From a checkpoint of a small transformer trained on Wikipedia.
Size: 16 layers, width 192, 6 heads of 64 (2 for keys and values), MLP 384 SwiGLU, vocabulary 8192, 8.27M parameters.
Architecture: RMSNorm before each block, rotary positions, biases on query, key and value, tied embeddings.
MLP neurons of a small language model. Each row is named by its layer, matrix (gate and up: input weights; down: output weights) and neuron, and shows model dimensions 0-127. Each number is 500 + 25 x the weight over its row's rms, rounded and kept within 0 to 999. Numbers have three digits each. A neuron's up and down rows have the sign that makes its largest values positive.
After each neuron's rows, "fires on" lists the tokens most often at its 100 highest values on Wikipedia text that the model never trained on.

L12.gate263:487476458461508484533497518545475495460522505526508541480517498511496502493509495516492542510514522478542545477526511477501465531514497495503547493446500532494540492488533492504528468485476528485497535494483485513553531556501484509509499496487520519512471540458484500474442522557483546479475477519505516523505479490466533497462516464501484489511505512514496522476518489488533510517502
L12.up263:516514481468521516528505517462506495533453494515492514472478470525478490487486550497523511528502475516506497533518557473498480516495480462534522512507566531448515529517494503424522507516494531503480489518479478541529595518526488453475485488485493420521510473476510497460498535486547518517507534514500456508512520475485450540501507495536528508465501508492518526490500496457478465532508
L12.down263:522504575522480488504460476513490539553506539490531478520525516484489473515518401516478472474503528489507503493506499507536538474459526500501477502529445513499505441526479497536494504498510469477514541461560514479488484527469472489547526498519487532502511510538494529525504509494538530522461471485516523488518505497501539489476482509467512540489507484503521517507531516488533485445537
fires on: "-", " ", "\n", " co"

L3.gate358:478472503516471515483529516502500511467555486496522459492518513525470490502481525495535521455489506510471511498530487503528495516488476468470464492518496529516490543485498528524528447492479538458513525542520464471496486498533476445494509528515519478518511470499511527518460540459489462511512522553509509483507549522495479475523482512484479526518487457467477512509500479481499507525532
L3.up358:486484487486459503549494554496513521468493496486538497490495459515485501504485495482516515498499529517478477516543491522519477489502507492476452467537490499500514539476444526506513458518488544463512514514470430522475487493534437499522523551540519480498506465519511494531477519470505460526529523505520537535493528508460492475529450527498482539507445490467501507486476516475498548531504
L3.down358:511522488509502493477516509532488524503495512478549492504488534533486500492508515485514507504507508495430500481536490517544502487513503491493490514483504495505518508504480483525496520490501510521519502524502491495495488501512493496514505495487498510487483466502521503533487503488513445475480505500498502495546517521521489495497484502486509512526493485498494513514489489521479499497485
fires on: ".\n\n", ".", ",", ").\n\n"

L2.gate110:505499481483461503485507562493547508507468527501522484540494493536484556526474503472477524526514505504490535501478512504500495492479466492527497500520450514514482488476533556516484491512528469487464506490514516549478517470497512486507498557508512502490519465550499476519497519482495463495487505493561543480443543543486513509486477489517502516501491539522515486501460541474537509543475
L2.up110:489476484497491521516534506488488484530475515502510506526508496508501514487531504487510556512484478487495483521477515494467499448476499530498475464515474511500494495494490519513467498546436457541483444462449486562516498505480518522484457540529473556514491481484470470497476528506472485464464477497535524442525498479520491513505477507536500495515524579492487497479520533506499508508495
L2.down110:507488542508498479498486528521475498527501498519475506559448540495512549522510472443494456525524475491484522504472527523501510493503491503513512524478490465482550460499507500508488530507519472492520489476500488527487492510463510501511523552535476491492463490510477510534489534511491531515484466472523496491507491538472523494513487461554505506505482528483479448490516480545516453530511
fires on: " V", " Z", "V"

L9.gate265:526501482504452494503505506496538531480507503534464496525498526513481481518544554541542516460512502456477519509460536469504468477515502527512565512525496496517474472464522478464505514492480509495499482523516534488486495486503502515501513484485481467508503500448503475496472513537523550508489465510493479502472513496558517503493507519495566555475553448500502511503468533482487496498507
L9.up265:503486486471527533478470522512495513501492530540489534494528523510478452530476540501508478480520491486506490520503529434526493487458504485474558514516530483509474456456481485475541503471483501507490509532455507504551473480505462480502488471537457479505551511477491474509556459487474492516553481483496494538494516492473483518508498529528512520512472551520494497485496512571511454516481
L9.down265:530534527492546477467484465511485492479527498471520520480539513478483504512509519497504475444497498490519496477502492527496538487479502560498465501503513476555498490515470504534511505553495496481484474471487525521468482474498492490513493519469462511488510469510507530490539549505482503463487487498515486513527534511546439461472457491522484492506513473497479515467508481424509524520483
fires on: " final", " first", " debut", " last", "ast", " next"

L13.gate30:524516479531468532518525472550555522483513511458532476481500542543490517474485483489470570551507526461537505523457480506496503497511490494515494504520488458504492517498542498477432498486538559473469486479457444509474506486514472519518475504493492506499467539508497488509504501540454539486491522447487488498502497532500496528529526446501481497498494515488493452472502543479516506499488
L13.up30:533537500486457522493487501482502440471503462477512472528487506533559484485543505412455490522499478489489477519548480506568496516494485500520528481511481534506522503520550503467526464498489465457526514487514535503516518505532471515498481487493474514498511515488543489502501527480465476522473489533493520510536511532517528499525495503479505488488474489486488462516527543462474461534472
L13.down30:511454507489514487462495534503483501507519496560518530543500504541540483550451500499480537520524524462515517498496460503487495506446508507505534480524506511472475511530474459500480508496515528542501474496499494489546458497530498517480541518496445479503506463496477487507496519483468487518513491495490479491513561532502484511495469489547442509501507470522466505538540535501505482501537
fires on: " S", " P", " New", " L", " del"

L2.gate205:510523515516523472496501502476463523477551491477491474480496479489550500476529537478496469507485495530514481512523518543461491467493535519485521474521494487483501525476512518492497524510537467453428488521477520538507535516476518539462504466482533484479482507482463500506534510506451500491469463491530508479473502474524519497525490509473505451485511517528481470490470509455492482468475
L2.up205:501531481527465481517467490485476533530491491522513476515527487498476538475471500445503518493487508490529473515475520588465522447556462511499498502500476478465472511492482503508486559481506489519518474483454494513499515508534483510491521464510529495542528533502518516505517495529527522514499513475523527506480505466458488493486488494503508499517522487510486505495502508503497470477483
L2.down205:516484475506522507516502497457518488506486516560515505524487532546472504502460546526530532572490499474501551464518458477498521514459487494568496497534495457517511496513467497554538511472460487594519510490519514506517499523488513526506473497482471522497510504509519501502514506511486460514516482508532495498489505520494477491517506476463487532481500476521504469488495503500442496484513
fires on: ",", "ist", " |", "ers", "al"

L13.gate348:533499500488524463493524520507474511509491522515537472526548493515521505484498498511555489500495485539564496493461535510469536512448491558511483463484516480528504514492481477466521480466485491489482500466526524517468489475464509524471543518525530512484476485503495495492530487536498526482520475491475502535502515463527476511518526487515519547493484470512487506464471440520498529475539
L13.up348:497506522469492480495465457525462529517502493503474508520479501494494540524477511528508499473502456523502507481515500470495482508513493515502522436438491509519457471503511483510457555447529473525535528513427515476472511480552575516481487497516495495482451480502507454476534508451492542503456469467519487514509496517476508512507481506522491485473515476479484477465513520512544475518526
L13.down348:511477473543504493532489493473490513515523486525491509496508494455490501497501476492458502481529493513498531527523510527530490475546542482480521502535548479458529490479509510514462491527537487547487506522515495465516494481500513473503491494507483480500493527480485499497487495522506489485521510545476535476504514478495456503455492500494535550512494504459530498498532521512477516480500
fires on: "|", " |\n", " A", "'s"

L11.gate209:505510484521491510506464486500485528518535531491453527511456537514491497437514518517484492492518491497525504465493466500511471538525519515500488497475539525497542479491483491503493501496489487495529499519492497496456548519514527457494480529517524487462493514469464526480467496495517498524437507487530501497532514497495555532458458514463531481491494431509449523473533515533508501471489
L11.up209:504514504497538526521481516507489502539505530499478503504512449493488467505531507454492486526513482459508469473494488517502460505503533476501555516463512488476507509475469477482545534535484483509502465489446542508468493479510494495470497547563539489499473466503469539482517474512539509498494511535515494470489478524502522515438523478500530556466501508490531519533467511498518499491497
L11.down209:481498531499528476533500488496474523534521515492519490457536519492479499455531485488491481506457474503521449465443496527477551522486540490499491503477518481561524481489473514490486503482504473507495490495500465443499539520542513500493531491467508462509519480481496454474510474545503515527508513539501529495511496498504457553529508439506503510529459500500455464504516493548520487486482
fires on: "-", " ", "–", "19"

L6.gate207:521553454528455491541453503466480522507487498484496547505481494482489531456509545529469503519489503474507497496480518499493485514502494465486512494510475505484495519500515513472461463527514478503517529526504547449526520506514480531504542470484559470509534522430504459477491548490479510513530480499510545493488517487507525495474537548520531524466533506489505492493481487492564463510440
L6.up207:483500475554474496547483540484485486491472513506484523496527487522510486482504530485500565516516500532510518514463526482483455513480554480469466518507488489494543519430508511462533493513487514456488504482539505497495537506503537469508513501485562524478509520477555549464494503486451490501511503508500537493504535472460504495515509510526545488455501521475514491490504493489474491523494
L6.down207:496501464551524490518501504521500466505513529495503514521485513541451525450497519512533513483489490514581520528440520495501504507476508497533525472509489461534496525456493518499487512536526502518493528497509479469488546485536487539578481522478556495476507491512489497482499490474492513507535511522519497480489543511512443502519518499548471487484516477521507514494529493490462491496488
fires on: "{", " [", "^{", "_{", "}{"

L7.gate152:526508475510469481487500495495483481504495484496474473492497504498496533540488480450530536516489497471500486474465455514530508474493495522488456489475509514509497476557498541507459526507554479457504488482481513550526495443479544478508498510494449458509534502526517491450526537568483477487488492440488501468518523501516512524481498511470493506484522528524488483493516544460512486463497
L7.up152:532528501449546511520543516493514507525490458484488503530483454497556491515479509517524482498524480481505513502512493485520491502470482537501478494534551522500508470511506562509468536491501487509521520485533493494491470516477509526521439552474491516476465529481526526447513548488493488516484482477489536521525523517540420488502530520523507479527488467511502474481485491489506453523475
L7.down152:497460493518467478481512518526463465473521486507524478531463536515478498516526517499475457513547479491493499463505505537490512502525543529484487482513453537497472508499447454481520476502477494514483465507508546527488517530480510461483525454515471504554495495473480496533535502475508518553498468462496476497502516517510529536477548465506481519512482504536484488520505527506506514481483
fires on: " v", " V", "V", " dep", " de"

L13.gate253:512571424478506508464486493507535527495465507496496499491461494519517512526520542504520512505493485475487510503550507482534472509534466491493533447487489487534522507467482487494505495489496526541501518536502536488508536522481563494507491511518499515491501479484534516518506497525526525494544459519461535526512511532531512506454489501473488490479515481518494542507472523531517498514463
L13.up253:496518473459459486497481502481513537516491522504528473500492490507473472497531547442478480476506490536506511515529441516514485522532482487488530515490487521493480521540519444525496494476478536515501482530515551505514510533512521490552471466505495537520528445474547500531475504474521502492470560526488540520571510531492499512532471474439494491507488495510498475479525524492443475505490
L13.down253:475462595529506485495466466488471479519508470497498515490467488511443530459482473473525478512502508528501501539501520535521510480493490532500522507536527496475496499457457527492514470511485511530503523503516490526519479521527493537496497498479449521518519469494512501500493461500487455491495529464514496472498506434451499519500468490459469508498468517522524476480483492479514523485530
fires on: ",", " do", " can", " does", " would", " did"

L9.gate9:501555492518468449536501477490536492484551519450476503514492539509529514526479504519536529480496491508497475557530519460511483496509442441515555487467462475547489515494461483472499480506506536473508484439533505525493489520511489494487511519478514547483534502496480487498488478510490513482515489456508515514490488528495552568476485445485518486499489464529486492479523524486523516510478
L9.up9:484488535467499505481507502486501517530484532464504502513482496519552532499524499462501483467496490461510493525492544539513504486499504464492549501531519545513486512515487522493527537504494519508498475511521518549510570519503532564489461500481507525495564447523525494494516499519481525520513489505514459527523486538489534516527486518489486530500520433513524498509502475488459495542499
L9.down9:549541521506521551475472477484494518501475472513481504545507496485472483530507497496473522495488510517480518500473469506494482488558491455473505511545478524486492537468499501526493453544564526504483461495480501506496493481486487514540460517545503492502525531495509520483496451538497512529473470469482525542484474512466479480562459503519529480508507503501508496487524491484500442546580
fires on: " h", " years", " day"

L11.gate226:484478464531502496530520466506582502496490532497517510564501490494490525508492512515526500492560512432505508504480441506524502495524492474490503481487474447515461553485543486549420496501489525472484508498478492512509483529505512535483477522526485511474526509468495509514459476506555500507486466505532535511482533502541543517518487452476535502522478503470501479517534509470488494495500
L11.up226:504518513521517446493512530494520501535466489524493529489456524530525528528468513437512547488502499540517520505502483519499528496501528500472506523529547511475487492494516532484490536534525483526544500507469494439476497463530450533479540484496452469530491521450520504470529516509540490447528535480517532495535502457525519544473523495496505459520531526523475502496492491480471494560471
L11.down226:532493472542558458562507499517506485497470511506484500519546511449537517519498493497479537526557513455495497475494469511542506508480542511538466516504515515491502509525483530438500493506510504530488496458500502457490512498468505500498508519512480516522478493480510502513467496498479491541447514489483472474512529444473487467495474490495511497512532510465497484478521526460545492474469
fires on: ",", " and", " &", "–", " et"

L2.gate373:503494503478483489532478500453479518503532492482519496543497504529500500461461535456528516514495523498522514513468483511490481481538511511477506528545439482518450533470529507528468518556505516504485461466511466522508512487520470485483462487526516481517475496464504495473515498515467452525493525496455515521490491480488552488463481493521458511537484549485511507467434461463494501491493
L2.up373:499487524501497545525478549524514493518497496528520491539512464513456503506512514495485484481524465455506533495450483479528514515502508537508488509535452526531478473480479467501483515513481491574533560475541516455520505495521489521475501489538484499512508507532489475485484466488538479524527507498534492554465503489501491465526477509534504518508504469492488464514507541530504508550517
L2.down373:545517458509561483489500492503484483492482538533517466492497519493506500514486524543478514495496506516503504479514500521497500517520480426468527487520515469461547479491521498489466510524497492492499488508512486504528509491544520452547500526481500498499512456497517520524495519488481541469491553491479492494519472534508488494478533462524532544484513556520506538493506472493512481509472
fires on: "–", "í", "′", ".,", "is"

L13.gate273:514460501448464524474483531491501521518533463527448510528467515523477501454459496527446493451472504441559516497539510490498491546500519474505458524522469510498522524532497494516500447549509526489522515529524518484535514499485460507492458481503548508489479529516474518465486524473517483487505539511464503464483526485566483498507503518484546475487479503492507481495474461535495494513500
L13.up273:516500496479486452482513463442437456486503484546454485497521556498498507451500480521537527532478502488511529522512502465557512487516516535476494527451508469457505517507495516491475474528508491498528494497463494460458492504475501467496525534484520474518479503485494483496482534525522527528535506517456480483440525527537527485476500523517507507473485515465461491526513500496503504497524
L13.down273:471450550478481512510515482522445545507516495510494507516491523534488525485497474487511499520524510490529472524511482512479491495510478470469490536460504503512502486515489538513502499508543558454516516510466479505508512445511506509542496573477503478481513518523515475558503539516491484514525555549518516485516557488534507511460501492499520485493549509480527480485492487503528466510513
fires on: " \"", "—", " (", " “"

L9.gate192:463508529547487461519492481564505505523502527465493522533525547463542484525484503464513525519469539474534509474532452475509561496483469500537498535472480488470511482522510466489510530472531490495503514452477495483518494492492503519507487524516474531508486475479453475473543471534512523495469518485487521508508498536541521477498513482511545521453484492538465467501505481529485506510475
L9.up192:500483494495477469544481502476497497492537470521501512497454471532521496438487520475478547470485465524509523514484490516534480504513487507529470513477532508482493515515498528492482510523452516505532512497508524456488511492542494526479516500495511493444482484487481568505492504471522544539481461529494496503473434513487489510518517510495514505508466510495490479537504457534490493459521
L9.down192:532479566545500498464489490522513458496513484469488490509505489526501489506478527458552509516510527482481531486519439549483498506491495518511491490472542494524450500502521527489528514511499510503487511500496516476461526480521518515531504531480500490497468444511512460541514519470481484517462506491520492483501507512513547512519507462500487514519477472487501452523481559463499500513483
fires on: " S", " Tel"

L2.gate114:504501456498511518518509493472501514476547482447503517505479542498500465465495529524532514464483504469494513533520524487497470540529477502503515488540482509483473542472573513531510479480506493454440508532544508488531522486517481496457479474518501515483513514493500529463486501501483484517500468513538511464458538503516502511461492492502509518490504463461472474494504516468453495523501
L2.up114:478509512499455537525484472495494491527505493506550507507502485501488460490486526550501517535485470476511512526458542521517446506529524528516489477493534541515477511413484456519506508505473506487525537546510498512514512496550511507496512467470501488506500498489467495478479484442534518533518508502512540523450494464485451484520478508543520521506474510471482490492569506513479507534540
L2.down114:524517535523504503467505529495511490508444488538489510499499512503506518481490521490492513522523465497464495470509449514553532477503537461521477532471519448473553475558472508482489489515477475525552451476480486478482491515506482508512490501524466515515482490511532475552526512511521525494512506495514493524555517510495480494517514484482482508510499469526507507472534492479518494510501
fires on: ","

L13.gate192:512514529514492452536461463460490533524546508479428461496471527542488494520535494499494507451506522508485511511503459525557532515465542518494472537460482445512464490450492496482471488514542529474505489510526483517474539523534539507519475495533478481526494468503510494448494510491517515486510493455526487513534509494487529490514506518476519504474493527520485468486503510524492464521443
L13.up192:495546510493512456494508557466475479521529475498524539530492490530543494493529490511509521513488508509535499486486541527523520505522511499486525527529521519504515475515464482477528541472531529501490494509476515554484492487475520454470486484502508500483493494499527512456497499514513523501499530464486520515523516516524473491528529495505528503485452499516464483506518511449527455505526
L13.down192:466499522513490479465461490537529487531483519541512531508520488481504477487474472543505513507533459484527518538488490502474511460484495495545491541496494507468471502510490491472453498506471494485486512539469506484562526513493471504523498551446486525488477516470502507467512566554492495467481470489485531443451509470487450521514499480495457486516520516505483526504471527512462465511464
fires on: " H", " R", " v", " V", " h"

L11.gate314:494482503529526480528494477475539516569459435497505552509506542486540495482470527508528511520491472493494477489472502485553503499487496466470495474482518484490508517534464441484488527540457533518510485500508502510476503548499531519467488483542508496523500506493485542516515473560508498526525444499486546494494514467497483493526490485509493512496477466476507460524513492527487478516479
L11.up314:522514505484490495504506465516470518481493498494526521489557538505459500519511554476457478500458515515494474521529503531507480500498525481504464532514532497497492556504540477509525492484515493474501479505494494471530471511561506534522473480520504493526553541528566546488529503499464505493537514488511511500463511488490487460505479489504458468524539520484530510538475495494457508538541
L11.down314:477473592494523487507521536502526507472471505506481492507482465462534507511501503484516503494526474495509476494511490519485482494528523482530520478537458513506514479455436497479486460522503523496518523519467492481489534507490554489476525508521496524509445471494486525505504487532506528507489503496491508505515578483457522479510497486521532459478488470540478486460520493488478510483501
fires on: ",", " there"

L13.gate19:501532472492526479503482475475558504515515491531542482479502520522466557483463515547501501492554501505505488489538516509525524496487518496486498509462489521564526478549515528448500466525515486471472490499495509457518488490481486531512533536485501438498448514480464520505486501519537503503532507498454536521473551518514498576508512504498458479512558506487499498518490529525520502508476
L13.up19:475530501538490513461481518494529506476481509463492482513495497452495516522479488460464455468528508532510499502471515529521494468495472459480509476450475519498504490562517533496472484482515495466493510497465500469459496486489527489479539525502484489447470520519515488512463519520524515501469523505522494526479490500509532512531543456488524504485529516494462516507476468485510502511546
L13.down19:467528540441509485504527502554510513517515507496525519504533412529488487476476517515511458498458521509489477549533496496474475472490511502473487527505516511452501496481485541517495518475464504497499543493486556554485522475458491486481488466493519492491513517513530516515460467496471503529471479480493504471525499468469507466530479530536524497471516461523532497479514505495491535466484
fires on: " As", " In", "In", " sp", " |\n"

L6.gate26:512543474509543516439506528541513552564510492520478508511498467495466500486531479451519482524507494482484491527526537507499476552509479493485486473510499471451512482528512513482480510532503504459495468494490500496513476509486546549541520535490490494444521464530488483484514548513520507509497446439496531490517545482481519544507523489475543519508502485487471470476512509465518481524488
L6.up26:509461517462524499534524490481522468518525485495545556545503481497497557491489510487518476504492523513504527488476507528496509493455521529507504456478509521531471468547527498493541502519499526484505466526510484516513543530520529516475503535511500460481496495529449518493490497486471491529491495457512483528522472476506482502532521483497501465495542464518491539509492534501471462530444
L6.down26:484477567482488480481453466520473504471505490489517511505489491540489524528533473494486548481499480515519513477523483520460500520484511515541509560498478521477480481474523537513516513538524469476521491479552473542475498487470483531492488494510553463490471512509496514494522521549461499565487490452515526510519499493480501520490484490500456511529486506502539494474486460492485451518496
fires on: " V", "F", "V", " F"

L13.gate7:496482488533493456492497490514503523446465500527498491540458527527500481493510476505498460468531528473483518480506487507536430458484496489484533505492526515485501549495503503463508495524506530550499547529489476498515511487525499507475493535476517457543518525470480508491481517489502536496501532501488526509476509476510494478497483536526479512501524539466504511476529490509515476482513
L13.up7:492483481513520473485563521489461504517501514527489518462561476471463517471513488498518524507526556497461490488497522496493525510465495488523469500527519435490510543467528564525483477511496493509506532492507467525511522492491486484494496540493537514526525482508510459520495522428499500501518521508452546516484520500442502514503490501486484502521503520511518474512493490517497537477528
L13.down7:498495489548468492517469507533498507487493514481478487470479537516534478516483463490502476515486476483535491460475531499529457511470489504501506518491535487528485503472503502506454515523519511465511510480492523478454545498511507527494485509453503492464522520532512505509478486529514496494524495526503500494558526455514460496509493559504513483463508482468533533491583458522521477501518
fires on: " (", " [", " Ed"

L9.gate238:527499498537484501475497467462480524502481548506504510507499501503470488506531506562486536498546498533511525528497526528488506503482469486497547498461480524465480473485511495477515486524553542423509523486468550499543508535505482477493519549506509531503505471459518469502520480515513523501490483480520526537471499525523544509452450474493456482507488481511536520476493490494543481502442
L9.up238:507446490501483522476518524476467504510496516496531507494551513498533456425485497508526508506524526504428466514521498492507518501540482502526505489482462512547519491481480526474486467485465523488473523523513568521517498534477494486496496508488496549489476474497460553467500462499498489462539451460494491530506482471518490488490476543506468505518451497502474496533548467482481512500473
L9.down238:523512499490499497521480482541504533500503521470470491538516522501537540515507424468551481510531491476529517526519508535461519543484500486483523559495528483497513500505453504532482480513507479494476487512500516522512491512454523504478519536484507491514478506467461526499500478550513500498517471488466464514510491518469521480519516494527514520503584515474463456493548494461539498545551
fires on: "Ch", " ch", " Ch", " h", "ch"

L13.gate83:523528489503552496496512526499532503506500546507453461485461526457529480487474509462494499493495470499515483491478480459513524487477508491543472534493504461487514582501505511473518473476516492469459502467509504484492543549514488458496530531505504486466453495496454482470513547501511476469514500438518522484508549494522496521484515491500506512473524507473520501495475535463480467451439
L13.up83:485523501495548516492522489452494516480483482516479439512485530450523498553480473511494516525525515464503464500506487507544513515515514478517495536514487465464470509502492501470490478547517501474488523463474529548516523527489506497514531523523486482504494527481485486498492534500497501530496506441476532482526531524489511517555483506465515483446510520504516485519497489508513539494482
L13.down83:543487534517507490511528524505498529521508509541474483501478515489516498501493480507481502517496520478544473522531493473517522487476486471515395499528472450486534511544501496506505518503527521498516448486474464551480533508479504477495521506502533515495528499489466502514496498489479527435474482516555512492499516483462501486524512507465516496480504544512498517511522497471498503511482
fires on: " |", "-", " as", ","

L5.gate63:458479499545501446506479478540504508520486487472501538533512497506486540523457555500488516456520545492495504538531491497545460469558504525500509525472492512480499471505485518489529477514460482507464443467451499494502501504534551471498506477507466539554517544466477510490489469459505510502482462501530493520499499501508563480444473533498508494533486469530500500540526510516487516471480
L5.up63:518482515544540527521490497489483465494506463517519539503529470468471454509559483510496507486509459497503476525483461500523480453486482504536481558518510499474479529471521455532464511504482515521486506479495488516481496506513487468475501522487533496487516492503535481495496478500519474496491513503502476491459523481533478498541496476489495439536545474515543552474510501504529495517531
L5.down63:488499549489468514547518499501477501488451454521481494499528511482491536489503532507537488504530494516463457464528495491481473515468542473480482481462510474517515540500487490475498536546499499485523476475541481501469481522481508509498517519488470514467446461488491507548485503528516524518529552534494563492524488506488482512519511470470490545523492474488462487433470468485501478502466
fires on: ","

L2.gate302:522483529445536543483481481476471536517512487497456498513496494556540496518464504519509508518468495500510523511528526524527497512490465517513500508521518501513453487517476520546528547494441507499491481477464541500521495499480506523498545515484490508513514475508477472496504501466500504498490505500479504506519520481501506490480470505507516506490494477482467489506523504522470488478473
L2.up302:460474506523540486529540500490490529471471483517490524559476480505494503536529529509494552513536493520500485437519490484477465489509505473495472507505507583463503466501489523510538516537496475506464528514494505497498511495515496506519502518533485528500442498516504498464509506501516520449529527503509515487499563497537440477516469476468507513515490484506521525497505516466486568464482
L2.down302:517486521504516512503520497517487495478468513488460505471515479511466466487515499506500499477514451505498471508480485492464526470484484530570473483465526474498492477524490546523549515436485490490463496507500544484529499557452525477522535458500529498504503447485485497489503467498524572483527506524534414510498511444517495477495512472491463483512538509531527504491484481497493503487522
fires on: " six", " two", " multiple", " seven", "ree", " trying"

L5.gate33:470464512502505461494493517520462461475504518505459532495529513484458511479497520505499537507512525491519481540494499498533513492522482446460497479483506494506510487451516505543458525552557472491551489524505484508515496493514514537508509487509531489480510520486469432516504525470537533502503480478502507527487509529505508511507507490484547450455511489466473489505501511480540510504517
L5.up33:527489534454519541489491526491533501515521465546501503531510488509530523440469486484515513520483483467525507535480502499451499508522491514509499534457500476507510451509488504456460523525488452464493532466484467471480491477450461561488529480476492499464488532479515467555531485544516502538515484480513503493518487526497508477533497520494518543496515551547504517522467510473506469498502
L5.down33:509499599481512500537462472482500525514514531489527509540468522507493538520473466472526502539477506493502520498503501503478490505522493502532510539477498471487475468514491456498506508513493477519508488515487471502489492518516478540463498505464459498487533491468480489510498547528503486498513530489498518506488500526524524531488540450558516494529454507463506522496502513489483509486506
fires on: " S"

L3.gate60:492496488515500490539558515506514473510489524496527470487451505505503473532472538488511538493521498500509513494524466496538488472491507485476470508499500520512567506453439513499498528515539499463510469531455455547434487533511469529481508499497497465504496505537518537513515512436499495505513507477550445507512510486487447528507492518479468546477503533521463470517515489477475508505457
L3.up60:455486473569464481500539551500512509499531473474513477510495482461516468510528514506514505470517526479466466510528512491535505453487480456495462543490494550484529491483453500561482502506508503474477495523514513512500528494486493497528541481502512473443463535505514493499538503476511464519514514506504512513503502493530489519496472511473518581454507485485496484540505487513501488457500
L3.down60:492498476484491490526502497507468501507465528525566508478534493505509511486491552492502522486514518494452493499550489529539501488522487496518449492508534484499517526448473540535484486482477521512468501517504509489455498508485503508546523506513509519516499503510506500512484532460519463507475512525521494511533522499538530514519504544460488478472464466508508478497480497468492496487507
fires on: ",", ".", "|", " |", "\n", ".\n\n"

L2.gate300:513548453503483503504540516486471543482533481471490521484466512511500491503453466487516530511512499471501481504490490487497491504496494476478491519529498499505471497473517504510470450529481547470479474526461446513550519460525443503528502521544540517514511496516500500464456499497498533471476481529540500499461480502492543478523458499516455500485504496526506489498487443469492540515526
L2.up300:443514519502463446493526496463522496516460457511561509524550472470476517503533497506491524475520504501469489536515499493518522510522498485476492425523492482493474531456493511458484519535481471480540538522478519483497519470503489532490512468520509462537482495514506537516492460505502506505504479541466510529561493499525496482499477502509507463503484522498475537524513512470495532500510
L2.down300:501521555537532535515508487520491501484479492457500488519484496501492471509475486517523490511474509485451486484502495490544495505513536500495474520508517472466499493556494516469545471521481484504519440500455498471496495532517501467491526492540459510463475490463500462505534514508528474490475517461530492526515541517485507488484470524507489492532472465500486492509477479506492497477477
fires on: ".", "==\n", ".\"", ",", "\".", " ==\n"

L3.gate52:485466530485470501500488547502503512468523521489543465485495502480499507484518506493529516495484527532471491502532528529546500511490488511488461501493484536507539518472472534519531495501504527461508524547476466492483512524543479554542515544513537482488475484557499529505476551451480456499503543508531488481535530505463470507523493543482474525527499514486504527540505462477493517547471
L3.up52:517433504470500514498553518496477521485508481523547501469523474514486482487516508490555505482475487532462477511505520516530508522501468500474453526498478516468541558492469535491503474501494511451516484529458446482485516510543486511505519522556540479503484471520516528533454541455457460512482539510540507481502557519478470502474508536482486515500494529515509517499487485493478498510479
L3.down52:489482486492499512499493491499512507507490496523505499490508511518504510499485496490507520482516505497441515502515485511536505511508471503526473501500508491494515505501506511504500507508496504489493497522506493506490506497498493480514510516515523512512506487515504479501511544494525442506497508503508497500512504500513501524504508517493496478521478502494494515480484503498528500490503
fires on: ".\n\n", ".", "|", " |"

L11.gate119:544483492515518504459454498512483513490504531524494485514491469497524525435520512536500510519516478490532531488464486458505509548505515490484500464505530447508551538486557504476457504516493519452485504492473507489500559491517485489492468549519529503490483532456486503501486522516477494486473515505484501513453503477540519506462485499432510466534500519514490498497459539501540472482521
L11.up119:561515483496494494526494500479487498497456453523485511488452500482535476425462474529495512496480481475529513539471489525488497497493537482527482511508536517496528551501496485467505562568470525457499500510510508502522522487499476495495495499510536472549522485505484454470507537511492484521482472498476502529475494496496521513518457517513515466536501503500494503516489551458484501444488
L11.down119:520497549565520521474521496492514521484485506521485499523472513474473525457487494540470541520477485479541435477480514526511502535513502519486496479499512510466514510492486518502526516532527544478475502463478490478501497546518487485497506524493489440529514525463495538507465475540488530543512512526493534461509462460532509505472496462488500537520535500473508497506531515524507459493506
fires on: "-"

L7.gate1:468467483514504495458517423509508469520499508498502486533486537457497501469513546481532502513500446540500511528497481463561439542522459514502497459518524543520525512546479528477479510509524527526492541484473552508506492520464537527500451551494489517486496480513468519480530523526504514481540486515496529475495490508490491544507473471478514468481479481500502505500490514456488482490493
L7.up1:476518499462512554507507542495508462512482482487497492489455527492467510513536496470563479477530523510520539535477494489547467472500491446491494443522550537487511503518478508515524500513531512520503500482508461489516475494492508505520531512533543506509500477527493489494514496519509538505491482498481515521517463498452485472492527529494477507462467459514495511541484503490507501527510
L7.down1:469501521501451504531502466484528479507520502496525533487474479510550490497478507468449512531469468506471490511508496520444536556524451512499472497516501531495489467490462514517495501481488483482521507444506499501513484547499488515501544513498505500462505468483545489448482502513520523515496568476464493468486531481497502455522451500482474471504546481491525536521503477505513453540499
fires on: " well", "at", " h", "s", "al", " there"